Weights of a small GPT-style language model, trained from scratch on English Wikipedia: no biases in attention or MLP, 3498 steps.
MLP neurons of a small language model. Each row is named by its layer, matrix (down: output weights) and neuron, and shows model dimensions 256-383. Each number is 128 + 24 x the weight over its row's rms, rounded and kept within 0 to 255. Numbers have three digits each. A neuron's up and down rows have the sign that makes its largest values positive.
A block is one neuron, or neurons of one layer that tend to fire together. Before each block is what it responds to, as a language model described it from the Wikipedia text at the highest values.

Description: Classifying noun-phrase modifiers. Modifier words and word-ending pieces inside "is a / as a / the …" noun phrases that describe a thing's role or type, e.g. scientific research society, non-migratory, fundraising.
L10.down60:134098117144122187150114160115136120117174133137095157123156109102124120126080142142116161085126131143099121191116116139104127114107109075123150121136086137097117127148085124145122144108111118129111103079147147139130144148112177140076125158112130103119154101160134120137129157137111122107132139168120119102144154101111117119107083092134164118110164116092111109109141140135185125118133
L10.down87:145132103095091136072108124114142155126126098121082157108131149103172149140148153115127106122075131131080140167139112084146109117131173105134159135165099169142105173140102168125150117132103146151215129102124104093110116128130135153116139152128130131129103091111123115080106156091132151132129121143149106126150123116139135153132103114194127088142091121116149110122125158114119174099157
L10.down168:111119108124121125111107144113117118095068081169130149122132103138123106137100146130155158130127116126119118079155164144126173098088155135115154123149092125098124136102122143147113125142155143118157138148105176141096133134144130145141161112182143104130103100109141119174148116137151113162137164119115115134119150067134121125109114136131139088063119087116134147133115108079124137121145
L10.down247:099135137113181098147106117123138166159177140143099134163147100093171145132141109134123097140141094130163120108102150114123109103099157124113122127131170115166160108069149172142146124141141131123116113177122133141134124118166163099123175105102095139135122093116130120135156120115124115109124134099124114141087152135123107098148133103112099094203085146131094141143089120128151138151132
L10.down276:148136116140068153109101156125086119126124120113133109157191157095164111118125113120153146143134175135140120124172133141146100136121112106128125124193134132150137094132137121127098115108117130139124150111136130143102146123099125152122146141114168130097128129121090067120136132110135109148097102169129117125106156075123137139132080113157128120128104175096129118108119149099094105139087
L10.down437:130100150143140146124126146163134152112162137106129148108109144096094100126111083098086127097076151120072140156077125152121144097106117123158128091150097140165172139161118143134150115080151140131176126136099092157163135135138120145147127136160139137166128111117140124103137128139088107086175131146114145115127119123120094142133117121085164088071113158063149161088079158121152132149149
L10.down708:105138112145126101155094111145086125143116121109105108150119099125126157118138111102148163099077112147151108109113161126166119132129098127141154134105076114113157100144117146101164144131133124106170152131166162141101123117140148099119129118159088097156149136134184097161126135134095081099121143092097150128129149103116132119129131147097134153133187144108067115115124117089096130121142
L10.down865:143144148122168152135140113120120121135134125106130158103101138113153115107114138129129103126139085139114108084122064122175130150103136116158161138144080120161105143124120090135106183145128159160097116149157099126118142137126151072117147157127133148106108147113141090130128086155164133177176166158143118136094104113128139158121174076116122099124170163136126136125109170140114109117133

Description: Range and series connectors. Connective tokens linking two items in a range, change or list, mostly "to" after "from X" (from yellow to magenta, 2 percent to 12), plus and, commas, list dashes and table pipes.
L5.down243:123144107112118123131096145183130140123077110107103114129142103140128084162110132150088121126129135149136133106121142145116168137158170141117118156104115152136163125137128089146135098163134129159158154120151098107129131133099094140160132186128136130154126133144118108131175115102126155096152123137147103148157105075149097107152141132155111141159149104138142136152164137110130152112120
L5.down953:106115130135099132113115088161146135145157122106113161144113098145152134138123094146112132149126167110119095121083111127075130132154164156134106149096143153094108148140123156104154140136141116106123153122129140176107129092165141132065123129121131149171126146123127146133134163122118133160128112123149157150145104141118156178171138084144144144064139122106144105135113180129134112100089

Description: Passive auxiliaries before predicates. Forms of be and similar links (be, were, been, being, remained, was then, not) right before an expected participle or predicate, e.g. "were being produced", "started to be considered".
L5.down270:141127163124090081101101118137165128108110108143112083138122110116156117162127143067155153135106159128172134106125119105086154122121110105108070144154103144143118124140146154131112116122105097119130130108114121098078147120127095157110135155107139119134118125104108116134160122132146139108169112131121125122112151119081115054106117115107169148105124116159134118149102101161119117136131
L5.down645:176127143124131108128100139119134111143127182148156083058150119114144138123138138119143135150113153189144122144119093128147130122095127173150136115167134111131127127132100099099094133090122111120121108104085151130134129123117094169158131127119129118132141125127152157153165125103150146125112107153128120121116147127116157148113132149103065118157096155140166107096110120160115169141162

Description: Auxiliary after event subject. Forms of be (was, were, is) right after a narrative subject, usually opening a passive event: Hankey was charged, members were wounded, Lukas is cured.
L10.down313:123128113076088137080099096141133143119139134115147121129147101143105134129173125121165163102105091101110122142151098149124139125145112134112147101058113159095122122130126144114094101140098129092103139086101110124130129132131113140155084168076181128071128121163111156116071145128126135136150130146104103163098109123064152133134106151149098085122167141138116163148125117091134153145162
L10.down322:120136135130091115118112116168136103128106104144141122114137090141146123139135084130137114121060155109111129161130137140076108151124090145105134132114112128147129145118199147109128119167137100131130137174092102132119144141131087165137142123130097117128105151163120126154116093140098109140137085084141131143115144112105144116137085106117135147138141143115105138108135133101143125167097
L10.down384:125113150144203128108096104180138128112164118117129120083125124096119166167145134130136137103136150118162105119128160120097147154131166121130152080165138120140132126156142122106149175142146131128134088093117161111112150114137070131143151139115096081139128137101137136137150071112126133106168119114129103129098193086110122181126134139117102138125120121132135145126129134125143149140109
L10.down693:143136131163106147091132116119129157132124139131137140111113077139128147123146108123092119097098133127175139131104132123116115145097152137155146120095115128155097163122156146090147187113123130127126113113139143133073122121124172105169150160147147123090106133111151125126132159118095145150147149155149129103133091141098078089151151163105129101078166131147107129125087104103105118169122
L10.down743:124107141122092118140109079115094143145111120108092126131119101144144142083150139105129148149098134104135111137163127080129126109070124191100099116113109142157099139112170154129106110145144095116111112111125112124083160131114152158128138121123154129120127139136158149090140120094135155130131135152158084094128102123134137147139101163145132115133141113143118121145088136125118160151119
L10.down841:102131076139130130085141146114114159124144137161173117116154109125164141160156131106122112132108123107141089141115144112094180112112109146064100158125117117170138116130136142112122136120120096135121114083138137140168130078093143177140122142148135123094090147146110078148087116135130137132122115135125090130116193105111079130126064164167146133091145160107133108125129093127105048147118
L10.down869:141137109128149124100086095148135129149129125146150115095144109127147149095168124116130121099142141127104111174137154138061135086145130117135140094146150121157127173121117110141104081099154095112093107106130136076077089172106101139137121168153135139142124108122091104109130166099124136128136126163115117133112135129086141075125148186139120151124142131153123154108088133122083133094114
L10.down951:112127141155140104132121106094121158142111111110112090116137136110125154113140107149113101122109104106111103083155108144140115114080109145140182124155158157142138117138085111198140146128119138167118105102099106115079113134152109103140126154180126122126149158159120120122087164105133143172151117114141142097112097109169119175075138149139117138130141138145133112151138143111124107109121

Description: Word-continuation after prefixes. Tokens that continue an unfinished word or name: mostly the hyphen in Arabic al-names (al-Sham, al-Assad), abbreviation periods (Dr., U.S., Rev.), and mid-word pieces (v-ul-nerable).
L3.down106:133152082101137157144109142100095154086107133150111164138149090172138129101132162140122129160135131132128112154113146140136133099078136081114147161116139102153110136148169122118108132100117128149073129163102146134117108116126133129125153096191090112146123138130155152144158100099096103114076132102129132133140117089115156107104146148133099162115112134152170127123134099128155152114142
L3.down356:109123163051131126128118098162139135156151127136094161120133142186110141131116115140120160119161141092115156097157115172095149110131180096154143119125171124152105110112141102171110162111144117128137115115154132103154150138133141153134103120155098104125137139131171140147139163069137130145117096155172110132144151163095120120120078095151126144076104135135115182107150118131152138159118
L3.down615:112157096154164149156140130126125104089133147111106159133115177128120123072118150099112143147137127136137085077136113123137115093095111139119105125148130134135145211150086090125111154115115162107113143116120128107132133146136167115110119142118105124092135136139154095122124121113172115132163138117152154105114141114141084119117129170132147106178135115097164161082081135095112154148128
L3.down682:103151171128120116129116101125094113125138135166122194079157139148136126094115140115109093117166151111162152126169102136128091127118131146125139138136140115123121127116112141146115126193048139110175147147105107093149113144152120112125101105120129144116108146133136145143154118118171102127177118152153113105154121096098114156133150142174090114161164142185120131121116131105116152105114

Description: Number and quantity tokens. Number tokens, especially the final piece of spelled-out counts (thirt-y, fift-een, fort-y) and digits in tables, dates and counts, also "of" in "a number of".
L5.down255:139146141085110123125097145161140112121142089100150069129104142096101159117127111126141159145138115126139121100137183106125137131169118146130168136135100131122132147141149060114123122145114091142111126144148158135137168105079100173118125117120172185135086141107144097107159121125112147105147154076117149114132123112112109151127120105106124063122175133108141154093104109129149190140180
L5.down527:168123141084144115120128099086145169126095094119163152100160134151124135144079169179161120179175129151110088149128142134123108138102100130100131073120116129102137191137137121142113105170139118141093125120121138136140135154098140196087132139085069128123119168137126122105167146130112154163141113091149120169140113150137176156115104107128119130125107113136113160156110133141152122154175

Description: Part/as role phrases. Fires on "part" after "as/was" (as part of, was part of) and on "as" phrases: as well, as a, as far, as a result.
L3.down400:143116128136169133136123110153093097148120104146105130181147130116109091103133165120125125152146163142128103136158096162080158118118103116138105167085125150124138131152145168175159149111130161148122124156125126160186142157152148107137106119120117129152122142160133110121090115120133120164133166119136107125126183143131136135109150116071126136123150144135161134148112131127110053156121
L3.down428:078163143095133158116109120102135102148147112161162166139113131128123122120181150171138104123140169137107139108175120165111139100116119097105146124145164085089077083116087139142124122099108126124133118141139122095147158133093133130102139146134141118145084124093106151132182152140122086127166141124135157163108169161134118100129135168133111111144168114170173178116102126078091130109087
L3.down580:109140107130128137132132105123144154149148120138139144138158188123076154119112108126163112188061133105163183161112150087079134072102166144130111140158142116167166140136134115140185130110106096150164114160150092146159137127116122134144149087131143116145112125097131153143127128157083108149168124129163126107130130169164148107065111114092094094129114098079139128146160127102147082140149
L3.down701:090115149114120120154136130116164123141119133149138093136105156128132126108098098136119121082123120133071150135124085165135129173137082163082160146098142104099149076092120129088157099093153157082115115169100100112118150117134130127080135139116098114122088128133145123149143120136088150119126133099125191115059121097153138103124110140105176097150086137121106138112124140107100148162158

Description: Appositive or predicate onset. Commas, is, was, or as right after a person or thing's name that open a description of it, such as Harrison, a; Teretiopsis is a; served as an.
L10.down292:095143163121141097127128131185134116134123098093150110149126094133111149119117103111150143143090181131152089100095180132116164101111101098168123114135117130131084104151113168142100149125138112136157112151114130099150167114151131162093164097125103144138145141146089104139134106117131130135113152089096157132144172129105153185087134149157134159098174129108140131132109136170152110137109
L10.down367:142129082139133162173134103153139087187158148124096105166134157167126114141164115153165108104178087187102132162137113132088113106105125172135091094140187096113124129154109108129109164142158149145169162158188141128126129115153115129161137100092133124100122139097092148143158148147149113141143139120096107164144112161079125124126164099180124142117102144146110109113116135126104131133137
L10.down369:109174125140109151083111135167097134109124138096111149130090120085117164149108143099095115117133146171176122121141139166105131147157122096119127124137105106146069123148153149111163179138095087138145085153110147127152130105118129164131130113139127138147109138134149101156126104087129139064155138103089125096085122122115114151125098088144158119106089056108147162136125123151121089118153
L10.down594:127139116115132144101144166147101105088154101119135145142129120080139138149090081104109139127142151139095139108141106181118114145151124127126122137157138106115144113130083085115132068119116124113166127116148093124167112105122103141078133109161115138119097120095122121097151151124131113123078152168105110107123172137114084144165119114171173144136138060123139141125133143120097101107150
L10.down758:127147125131130132131122111139117137135149166137121104151143112137129135141125110127132117106119138121102147122096136159174134132127124129121116137097117147129152144124174149158071116167155115123111168090139112108091112098113089114146137159113144107107109162117090126137092118121099130138102107099125174097108158159159109140135141132141137103111142151134126152152134134148109127144126
L10.down892:123135133088119153106140165121165109100146118073118131127138106119133144083125167116185127115105177151176131139119099153128142100120091134138108101151125133184163145153136127117100160116094165164138180098125108112156102100171115137109160122153149136119115113115115093172084151090126095088091106108131129156164120097127145165119159133132118132103138126117085135124120141101111116130113
L10.down1011:097127154116134131145128119090135140113108130125127111144115109124117118110107136113146133124170164176120137123110099108139162132093137127104129164125152134144117126101131099115112105117126148100134123124134141163158138154098102158126088146156152109158136104102069109104133160071125194085158139146122143124106101094135135120102143139121163124175110127107120144086153170156099107139077
L10.down1022:093155084116106121153126112116095144122157165116147143117139119159128092113115123124147142147107129146133152117139133166142193136128115116124107108149139127104140111125158122150138132139149135156140193119155141118128125103131181164134163115161092065151133138130147146141104102125154161130141149141084154160122142179125136148143096096136116117090109153141158137113134079116133116133131

Description: Mid-word subword fragments. Second piece of a word split into several tokens, often names or uncommon spellings, as in Wi-ere-n, Su-ici-de, Si-eg-el, Ki-er-kegaard.
L3.down126:148140155172189141153103137178137092156098126124152110102096117135115133090150138117132144139179118108166095127100128123122126118111101160140099142141135152112173140113061108138150090114112158159138128148099099068138130147129114142128137152119131094122110143104125092161113112131109102116150170130150101130151161101156183147120122100124104130086204169134139095133136112166111103123151
L3.down199:097102173149120120123117106140120145127094102126123107122126167120152116087109114087104102128166141129112134164122117130104126151101164143142148127154123103096123121137105129133118101119143151151110138114112146100129184150099130123171116122114144157130140112127110114108068119133069122154158132138092146132119135103117190101103124122129154131177117149116130101134109134128123121090123
L3.down904:140123130155113152161161126184088153117128132131150114114114105128085083104109136162159102156144119134163154113089164105151138132122099127085101114125103165122127123098136098110143153117129150124119145079113119181099168117149148105141112122150124126133105149124099114118147139102137135107173098133144159102143152174159115137126153129141134152169108104154132130123154078085125130144129
L3.down919:108114118084130119126163157114116112137124159172142118090122097115130120141137138104157126151118121125128063152134139157114131119170132156132104149123116119122162109100114139140142138137106144121107105112151117137084116143162126143147141131110075125112136152115147112166131140114138100154167171154128136086095165088137133128116149156116177148157165169092184071158122158145135166120136

Description: Numeric separator punctuation. Decimal points, thousands commas and time colons inside numbers, e.g. 61.35%, £24,230, 12:44, mostly in election-result tables and statistics.
L10.down119:179117087131121188116131152141148142138140095160137123141130138131113127117091129119119115127076092084114151139137153138145135152121130145094153107087147137155121142147141152114127114142072111115149171122098118101115127091096093079144137133100136116094123093126100138132096115165128122137123138143085143133118107125146100159116144125123134117140124101117101132125135129145099147128161
L10.down172:114133119120092151082122114158093123159110114089111095106143116133117108153119122126133117147156160119114137137108137122123163121140162131102121145116151152121163098136104148155107142086112113132159104119146072147151099125146118112142104103090153142133097096098139081155107125131128118169106106133165148109096090109118152152117147161186182148120101120114153103143126128100070118098149
L10.down388:137139120132116109138144139138105129142131107150125081118104111116132142088111167141146100139125188141159130099142155146168114127144112107135101090123131149149145164128140125104120136113132134114144144104104142128092168159111088141077154134130169140166129107125093154140136135132119118140093059131118118144137090132131127143136141138115142087134134110125098157132089157153121154097122
L10.down415:134188115120152110159136122111117139143151218098148107149167147168127128099146087132082096136119117138113113152081120136166135153144132123110141117146114120122155104135142126123182179142133123095149144112122126085132119156107139102127142139150104128145079137138115109125155106118111137153143137159152102144121137123118161095147122094144108137092153116144151145133126141063166111136080
L10.down430:150103140133131181140102154156128112080125110100121130132132129110138189156088118134160121117108122074132099136139134127117139083117146132089147080103126059091116117163105084157136144081110089117106136109118137098168102126083138120129113127152150098084093113104135120129109123140131159116133139080128131135130133089166071094132110122116137146153169119121162145128117173160141083096134
L10.down440:112144131135104157157132147123120124126156117141153126110118132140144148137164136152139145123164154158115127139099124152093163118108170162095153137154115086109098157133096138139114102135177058167140136148114108140171096113142114064159137109154145129105146168163182087098119150109143134107151122066142142166114144128132101140118103101165175108124153118124156135122111129135155143171107
L10.down505:132151120176142115163148125117142133137093146175152121098122155143126134123113138194124117149130151105130103128098102140099118097135086178101156145125117083123118151112148159119116117148100116124128140121138142165147166113118090115159146142129148111145120134158130131111094118119124170145112163127120150125154109105130131142141164139133115122104077131151138136121093148148152087147115
L10.down700:169129180149109157125150145110165116139107138130115142121132165178107160120168143122119113151124106154159139109112118113163072134088148137090081123145149101119159135129149147123116131156158103151109100129124162122130189124116110141172113135170096108091118082112149099137111161115144083159095162054112120147122148136144136131085149128126137140093141071146139140091092115130131103146134

Description: Measurement numbers; temporal "at". Number tokens for lengths, heights, durations and table values, often the integer part before a decimal or unit (12 mm, 5 ft 9 in), plus "at" in time phrases like "at the time".
L10.down2:128138096138116093135097155143116158159121098136104142158118107161131143111120137126089125173123092122135123142141142083135120152130082124105128111139139130137149157139143164127094158161171130114093129107107166140108195116132139144116140143125086166170134092158161153137135106100130134135089153089147166127090130102137124133113122149134119122139158122108113127136125130127157094138152
L10.down219:121132112142133166093138113094136102080209109144148088091105132098072145127126132135055102129123099101120143128169153108163125099101117110129144158145096123154114135143112131151144135115145121094113140144089128111109122188101106172084127120128153099153173121129193152118154122119144133153126120138116114119134187140100133103117108130129117161115122100116150125114142126160111132130134
L10.down220:134168110106146153127136146111120166138103079138156111145151119127176132123127139152115177092150147156133137091132115115113062134146112091150166178096123129131114161105118130128116125155112159130126156115138117140126125157074138163152142099184082128171106125117138139138134171128146126141127162118105148110131142132027124147116129121148142118129173117112183125141097118125151138123128
L10.down277:166106114121142177126135123144098108120134104113103117118101089117130117127121119136131104118166130096143144089135131116125126116147110127142135129109077090168138162079153167100132157107124120126115085116126145117148136137125133100103148105093058112115126133152073171138127147138179150102137145126132152149134169109122151157127074101145122152086110173126130135135121130140151152112108
L10.down316:117089126123126122143161091095115109113099124194145128088128152145119118144097113103133170094100120164149119095122146129133128130124131148142095161146085140134112099131136136140115085132127105102114128111084125129114094131091165096139129112090146136161196123148113110089065120120130157120122122139145105093169111126158134124145123127149150093104125090100120160080146108123130139112096
L10.down447:106149168142106171148126123137143164111161115089155103146120147136114099088137102104125084134093132125157139104116112103170154131125115104137164148157094125156114155143119131136110145116118143107130148123135117156112125130159141108125195143118132191110141168129114187158096113149167147120154159112127095130168106079107146131143186150124144111133180114134112088138103129114106142104116
L10.down795:092113105152115174095122153115112099160118125119141124084149133128109126161142123147127157126129121122134098104134111156116147104195179152135154092115126133116127130104132134104151174118130146126136084105154138135136106126107179127111140083104108148177141135116189161110121076154149142145140144135115113182123136095132177156168101146169105092117155114094108157143151146143153131126156
L10.down824:122163103226153166130125108141131144132137135170152158097135112139134122098134135153130132157073119160121079143118112122121151150144101133114111153111133133112155145148149134105110124140163120126120128126133189173100132117154163143149140126094100121122155087138112115122108107147132122146121101173115134126128104139114144129130100117112160169144114114088126177118149135164157138137097

Description: Abstract noun suffixes. Final word pieces that complete abstract nouns, mostly -tion/-ment/-age/-ity endings, often followed by "of", as in identification, detection, coverage.
L5.down410:150132140104108159143151160175134149161111104145134113115127142124090111141108169130143140109074104163126110150143135126175127115135150097185121131140115167118124113127093176129093140152098130144094125120110101115133149164091095138168140159097124126091159178091147115106138128124092122142134118120100094174080166117122120115152132125097095152091110096121142132117153113129107145145143
L5.down738:117182156094118160149094097105072094147139082173141126132161132135135132119112110137134144121099106131145145158152123185210110158118155136126142152129135124137157127126123093130109053143116154120107126126102104112156161144098082099101140102109125111106138140101157113097138139107120106097150173083148105118130128178123109144173126136109159115125110112092125137147124123071123078138160

Description: Infobox "Website" field. Mostly the Website key in infobox-style key–value lists before a URL; more weakly "of" in names like Coat of arms, decimal points in score tables, mid-word pieces.
L5.down146:140133140142159124130130093162106159124153159136113134128112116176122129155125146148119137142082106153115130123091127146109160162109145076136139109100123131097096159105092129095115122131140077139137129127156163171081137084092174126142123152155102141117129161159109081179134118121134107161134085105158140131117137098128148107121105134120114167161136101148074124135143112101129064096161
L5.down533:144133117144122158154104089114151136187163115146102110154140134146128136148155110158129115108110132142132134153100175114098107144155135134142111154108110150173156091137147135108112115195098081148093140110146172168111152140094159180146148214179168126100173171175116140146137153128126158187101162079154082091166142106122127138133110109119139147128118124123137123089142109108121122132119

Description: Predicate after "took"/"was". Mostly "place" in "took/take place"; also the word right after a copula like was/is/were (also, a, considered, chosen), plus some mid-word pieces.
L3.down99:073134163123152128125101147131104111126101152130148133173175117162124111138136177133136106089107114116087151105133130149140149098117122121130139148125128084101064132098105135116089096127138103120160199135122128111097090138148164152142145139122101141139108092144136138166171114129146092098146094133109135163145133135109098107114171112172102081131139175093133078123109127137133113161119
L3.down152:153103123133118186130082080110129115127101105093156138104170112149126141123124138172133095131144129110131135109132141164150113132114114140129133128114117142127168161120107120122137103145136125126148143124141181135134097090142117100120059146093142156171090190114084123132157151118129138140115176143143121055130112126117106113154087134094109090070113169095117152100113138126099128138122
L3.down501:098142143096142137130109106153112123112137127133167125173121107131090135148144145122150147142107164139151090129173149141119105158121123169147133152126168133096128135125122113108141115123081148115119116125141138137096135118096120131093130139114141119124130161145148137136155076117145150119132166153145199150089146116144113126123136159088104151104090153145112126128088126116101104135083
L3.down709:105123180102117096126116127171136098122148111094107145146099111120108133150120142089126097100095127132116131106116126140100098098102140116156119139113119084112137129116109150170120171153145139136092121096155126097136102107132129186130126185077119116133152134120139138117132128113129119149143152159091116133121130161152123129115127166131151176132134172134143141137114093191124088120122

Description: Separators in structured text. Punctuation that splits fields or name parts in tables, LaTeX and codes, often before digits: table pipes, subscript commas, hyphens (A-2, al-Ta'i).
L10.down133:128121157099158107153109125122150106074123090137124154115108151153120137112177111121089112148126124121132163135155083128148147082101133114137102155122124131125168150104139148161148101149146111121100142094143101111094090142147139135122158115134119122154101148163113139103174142099174149123122117171127115076139174150110156138112116070085094120129094112104130164155078112126158151172178
L10.down248:093121120128122162119152136057136179149135124147127152153166100168133146121142090140116092112136182128084120143135085128096163110115172124147111136134146126173178112182139134116142169113166137105147142143131118120183143116105144154093112063157109091118145130155128120134171188110151087156123131150097125162154128144131144148111121116131122123133100126164102114112188141130160134136084
L10.down259:124148134104119086120132154132159086112112139141125114156172162169165136138139122153133119203119122148120143098119096167067076144101130081143123115123100130100123093122116160143115088130109152149139157157111097125146119134115109099140174075123112153173122113125113096117138126173126102107109145157156139130166093134089142123105138151123154144148186121080097130110162115140156117114083
L10.down392:116130089142122122136150137120128146104134123133078118060122125107126135142140137147113102127115122104127160122164102143116117115149097114150072124181168127139111111095133152114114136094129114146132098148128100151139153104119115114149136088134108096123140102140139160143094113145155120125148119131158149132144143128085137180097131112126131116100149119143136138169123124125134169110156
L10.down718:098161130124175135137155112108163144123128143143138111159118132167153141115085130159114142187079126153109115127124120163117147131143133108121104104079145128146145160147081102134130165098131113133110182137116136127134184119111105139147129136132158135183150127120135144140143156170114154141098152134118151154152118096088080086112105119158142113151091113121132140110127136110079159134138
L10.down720:095115112107088152115146126132150105158146150128164113127063135131105127099148148120173152145101154100150097142131147182138138149120138135129112173166121109149138127132093100123088180109136134164160116092078141105105106139158110164130125154117157100137102103136120104133124167105116058112122134117151126173116089151141159149090157148140127062153097119160135137122124109127098123147143
L10.down886:098143108139137131102100169119104105103155047133144113134158109132139128148125098072133134108126113118085187163156165163116115120133175074131150137120110175131153138119140165108106113102095072137105138145151136114139124123144120100131126156155114179142126092097163150162124179147087148148162094138102134144121169097087090146158105125092154135126122117088139133109138107137154112124180
L10.down987:109153125085132118102094162119139121148131138112132097138061078093122134112116126122131109120141142142121085128135136111191097126109134129115118167082153144148202119118114136111141137155132095145127157086143125165110152136140122150103141115164128126154114147121142181115133199149104114149119120130151100117135122150108109157124142116107141081123103114160106172118104121138186131139134

Description: Person name boundaries. Token right after a person's full name, mostly a comma, was, and or also, in name lists, cast/credit tables and biographies; also nationality codes (IRI, FIN, AUS) after athlete names.
L5.down528:078147137117126146123128133148123128127077104136167108100136120144076090123107102123111143162126098120118105093137145161104095148155103116151111129127126167097106170149104120115103189134092110104133127144131144135129168106169114114118132149102145123099155106086147165131128090125126090137137110133142149130139129145132061123147174133125174114111063118136113163128170172125145076082115
L5.down611:118086100119104144156144130125107130124125142140158127170110120134131173127132102157124139165118069129138120121147080127102105098164122098111173096154132156135100112142097171080119160107103142171121120141159122141130108170188137123121125132124132102111083155143116148117087134123111109135141103146151125135149116151118128130118125071139176120103120139163130123125127138156089087123113

Description: Possessive before life events. Possessive pronouns like his, her, its, and 's, mostly in biographies after "until", "after", "following", or "received", preceding an event noun such as death, return, retirement, Ph.D.; also some mid-word fragments.
L10.down31:137122124093143155165145117108115149142129138129103120117144149071172121119132141152162135127134132106189100149121100129094175080145142085132159114147163123129102143133089130100132128114138122112137085118142119136155131068154137079180119107136093171081120138119146101152134110132123140143110099116104118133097160097141134139105131105096107150141174103132121065126120156130111137119131
L10.down86:142157155152153110128133102114121117125140135100114114145139101115125151113195153131119148095111105111178085112130132116109120146107166130129159098111130094150100085168158102132153115146121121132167091068157146118094114105100098132143123107096113144120162107136133115144170086128162143124105123129078137107097105146083156128115118104138127087157121188176156123135117144153141170107122
L10.down161:132093132096153129130127109132122072158142123148153096110156099101133089142135090132172092138152120171103156160104136137105115142111102120156055093105133183112143158072133110127160168145140142129137099114155118104101154112129161106105126138189132143087107115143132135150157121161142131111114146128142172109101136167151098101132127126086111146136110154141112120109165085121115106091109
L10.down229:140117120118158111151108148136143148143137098120149176150146111162112118159131093122155126131119130110129125132090066144128117122102119174098108113152132143093173092091123125155109144188084114136134120113128149133102092112128113123121132088119130097120085143121150138132130122114138101119153137094097107147145142100161133124158140142184109131119161131126118125163132150119082149167107
L10.down239:138132092178125134076107130114116145137143140121131134112132117086132120133141111099114116105119114138148096109123130142128106138088142096105112115149136107121054124153090119161142113123157129171121155105137136089111081112130109126124151102126127077135122099168102178155112138102110107120106141149155147141138162147129076112134118111146118142161141143164101115135133155115179112099114
L10.down725:147106109096127105147134138131128125148100161171129108124145073149128146127121115157138173161132143148163147124147138146124124128130159143159121127072177138139113110097098154095097159136081141108139145127125146152144138128143132101116139150107128120102127174127146124131131107142141100149140133121141136124096135126152174122127158122109108096088149151147146139132102104094098121137141
L10.down864:142094119127113103131143139122118088129087099149096118152120160130118158087134112165086107113149137164160122083156133190146165104132151145134149115128099122135130127131161124153120094124124157139155138076140102149123138118115123119102118157143131175123173103096105173112089113138111155145124134120134081178132177105113129111132107152143134116146170134127141123148129142115130101110111
L10.down932:112117151150183173160128119136153120104118187167118095120106126112141147124086118123153122148117096126113126148115129102154148116089131135128142101096160114088127108101108152139120082132166082152152068139108146074106132131139112118124107127150133134156113130111127139115099103101102132128102094118165123103161115165152129183153117083153159160098129119134125129138114112172127136160113

Description: Period after numbers. Fires mostly on a period right after a number or "No", as in decimal points (2.2, 9.5), list numbering (1.), and "No." table headers.
L3.down73:110123100103129106116125191108143095107092155100143104117110123092094127139113100096136154140157124108117140070098111136145146145125118126140114126105157157139093099140160127087143147138138156103099087126124180183140094122112131095180148154133155096144107100136111137118146188147133154133108096099129111118156120113124175147142139110132123076117110166122106094127109116132095116096151
L3.down333:140132135095140128125150110169147130135138135144123098156119121159130155150133144152097160157150110106166101112115135100163128142108147140147179139135138112157153094145140169116108132084139118123102113083145141132141117093117131136140126094143137128136108141095113130064095158127114141147134113097121174172191159191100135121156081131136112146147087105140173143121128121129131161177077
L3.down518:150125165128081081123151179149125104167112106096103153112138137126122119111121151125086100148128156116073095130109146130089157136164143170092135119149112155077138071168154153102111131105136121130093151168128120119145170144106159157138142098143084106104109154103108142129140118101107085138109128128122129109134142121119095152169106128124139128172133127119117154132133169156137128113137
L3.down890:098115116114125153126147138159082100139138123083134135107128111133147142150108174107151083106121094115111112147161097106160104136100131125129144143155129108092134143122137089123061124100142132141116111130111141121080123149099163125134133128141099117132157149114128142128125131134152091157132147142167098127126150142105118158120103176171120142174096149132150149121145186127096141155128

Description: Quantity word after verb. Number words and digits (or quantifiers like no, little) naming a count right after a verb or preposition, such as has three, played six, about eight, th-irt-y.
L3.down537:166134122100108076130119136121092135124088128117128138105112127113112147098076084154136140130126111122134125110117149102118094103147126115105126097116103147090078139157123157130102094102169143137138118084083136112128148123152118170125158109101133123151121077130167133135118154102134133157138128155135093088120115119096114115103074107161125136153136144161142130146154115138161141105128
L3.down936:119131140134125111125116098111179094146147111095133156091151117106105128122140142106127140120157126138102163143116144111105152144094141119143129153147142138131154126131138099152135124164097095177130180121146131186164141168116137199087124150132104129131134095134171122145139174093107122082106103112164112150124062131129119176069136161089117138104135120132126138153126107123121157086155
L3.down978:136112116109117122129187143154111107132121096104123082132128114116192101129092149103130080127131127167176134168105122127138112131108120103066112128130105135073135132153112141147145098147119131119125122101145147126137155094141120172160141108092159118148116135132139138167137150142139138145127151134139122109106110111126116151105093064129136119155169164123148141135158116157144141082179
L3.down994:145157119119105106120096093164147155155102122092099109097091148072147088094127130121152123135124127118146106205145160117116131129083178123114120057075107136108119146124132120156110082145142101127159152084120152136122101130132103128148144123131061155147144117102098103141080136075180134124145147153132116150115108147137141122146144094120152164083135152125139159170091155096131160083105